config = dict(
    learning_rate=0.0015,
    decay_fraction=0.564,
    dataset='wikipedia_en',
)
MLP neurons of a small language model. Each row is named by its layer, matrix (up: input weights) and neuron, and shows model dimensions 0-191. Each number is 128 + 32 x the weight over its row's rms, rounded and kept within 0 to 255. Numbers have three digits each.
After each neuron's rows, "fires in" lists the words (lower case) most often at its 100 highest values on Wikipedia text that the model never trained on.

L8.up629:101147096134131126113185106134123155180174116097204151112161115140213193127191132137102151135172147150183103114104130144124139103133182077145117124101147115089180130132126185093159154163143084093105149108117104098119092113122085173161132127242117130121073153160112121148149164131158111145126151121135129067141099115147154135167075156112075140182126127131083063142100155066110115126188116109082086096151108120159076083140130141154117116043097077141095142124056158100137187180123120166192079095155129160152121084094148122154119124110107066115106106162121136138138137125108105098
fires in: "as", "is", "able", "assumed"

L8.up519:093092134072210135149169116089150165138148191131161110139139165143118096117139157134145120115095121099147130139128153187168114150097206108180145106077091128184103190083140126136193116100158182128145103115088100142097147099135135119173152092163131174147152094176157085142149134152126129122152109144104044110105168169131123127133143162145032133160125198169092162083062132102126117065137146078146183097117156103159124125107108132147128148144115103094093116196112124079099133117130129184128119097146108152084142102169169122142095178056126182152134143190101167129179167124110139154
fires in: "early", "eastern", "chief", "western", "america"

L6.up746:139100115132174125163119108111122153103163110104112134121131105105127101091125170147110138154157116105137162131117056120091066148140120134187110119151121106168155133127178129095201128116185116102132118123084106087139101202146094149150214146141111136174106106109105054170152112083079177057138098046131117114143096141115102156159157144164104185130094081146132078060126118048152053125151151100116175112108204115121173176120106126092112141125086163127158133081108099120127144176173183125124082107105142083171113133116137095102103128119102198100115123131073116152176159148093085144
fires in: "in", "about", "into", "approximately"

L6.up717:097148152117145143072143081134151163169123097159153078130133178144073094153196132148110126041083146103125072116175166149085124195112184159170123174157134145155139164131090175077118161156084106173156140095094159060093120169108119105145147115152128107166134114084120142138135110200147154128113114138141096108108107084097154098114141128123052126143157112173071142102138163163100073134151133079168152108105054156188112128134133131093138117132093147103119119163129132128104097183150139087123160104108059121109125071192153133131150138162076117137205121149061179119085134166105103119
fires in: "where", "history", "you", "television", "your", "ohio"

L6.up117:160143108156091121133110102124157159171129129110140138123178197125101154111137147118151098084098162106125091148137123168145150166148140122168088138114144082114153156094130175118084169118142175089199160133108098148161149183116150103198127152149116100111143150123104055209121093152173142098160092104121122135171135155090166129143192130173138112093160120148061142160118058161109107038110153090134176133130118153109169155166116116106083097101106155104102139031095200093130097176111148136168111130130174106101135043131115111154175128107102145177124140178172139121140113164159176075
fires in: "black", "radio", "track", "drama", "drag", "blue"

L4.up464:067153122121140159092136100122186121167121188132139136105114124129106153131195198156122144145161103104157149154141111101163145171124122082136119194169098124130132139162123140125095173038099154159121125133124152106142115105170134117087127123190126157217155132082156093110168105139101141107074060119124121161171094089087100143141139096131115137155193143129108157096040147138051088133172121194121115160139146137145099075101111154144187162138149162120100156170097122152104092077154087088176108124076142155079116137143071153160095144073119113138148071124099192168143141168135109165
fires in: "women", "men", "meaning", "children", "family", "meet"

L7.up329:118164100137114228094126097141201121127096131131159106169104141093080130119123158150089160090184161084158079121119117136143170157114132088139130122172121125186123185119113194114092096096079215161130139151086101065116171135092118178081112144206126118174150154156152104167138114159143137104045098122146093148129081087122123073120154155168095148113155121120129122090124100082126129150153130119179124168124168126165163154148104125145152131036117158130140146097166109047145096178142130163118096152046132109139139118118117125157123110124107071162129111164088148168100139174086116119
fires in: "club", "champion", "police", "cup", "early"

L4.up573:140154106147178104097149097116139130162090151151113086149142110098145187091147141127126160129121118157147106142116121110110144115131123070167145104184080105096199110130116104124122097125129150142165123182026111116164068111147076223118113133177127151120085082146170109136136089131096168140134124112086115068132129146131165094117127165205151088184135147097075093118127158147166140158109122164016109183151168117139207210170112147116151184117109119157126147119140123122090127136137141128113127130130123159162133073123123169162138125124070136110182155152143211119196135125111130176
fires in: "became", "because", "become", "composition", "becomes", "position"

L8.up628:122081146118114095126138120099180130105093138099138149091175142148148162096114171134148114071107111093165132066143139108140152108129104113177114100104154162182215094032200159140079147157143109070174078097122075080194079187101149181176131118121051125120123161105086123123150159111178116097133143127133129105115159130144177149146136160140112083134127179114085141153148126123082120096128177161098159131217142152083113151110136109073132123132122191117106153150121170084161123135179147110105092121173185138148171089149151073096131158121138163142164127183146166119122112112137133180
fires in: "used", "personal", "goals", "several", "person", "consonno"

L7.up454:137085146100116156150122151122101119081118176167137098157123116106075108091138141131070082093174083121109139108110075191100139109100142123094106157130154127135132217092165180134226135151143135113199083113121055095127140166133114102100157141146118110181133124159128131106101134177185114130133107104130098092103155153138181130141140189139141154097192140133087114142135094133133100114111157095150188141152154057114185128164121180131123142134109108134160119107099097081113170140138111151158090135154106114188168123201135165123148206103082176174126158151104163154108227133072122128
fires in: "the", "paris", "isbn", "us", "eastern", "production"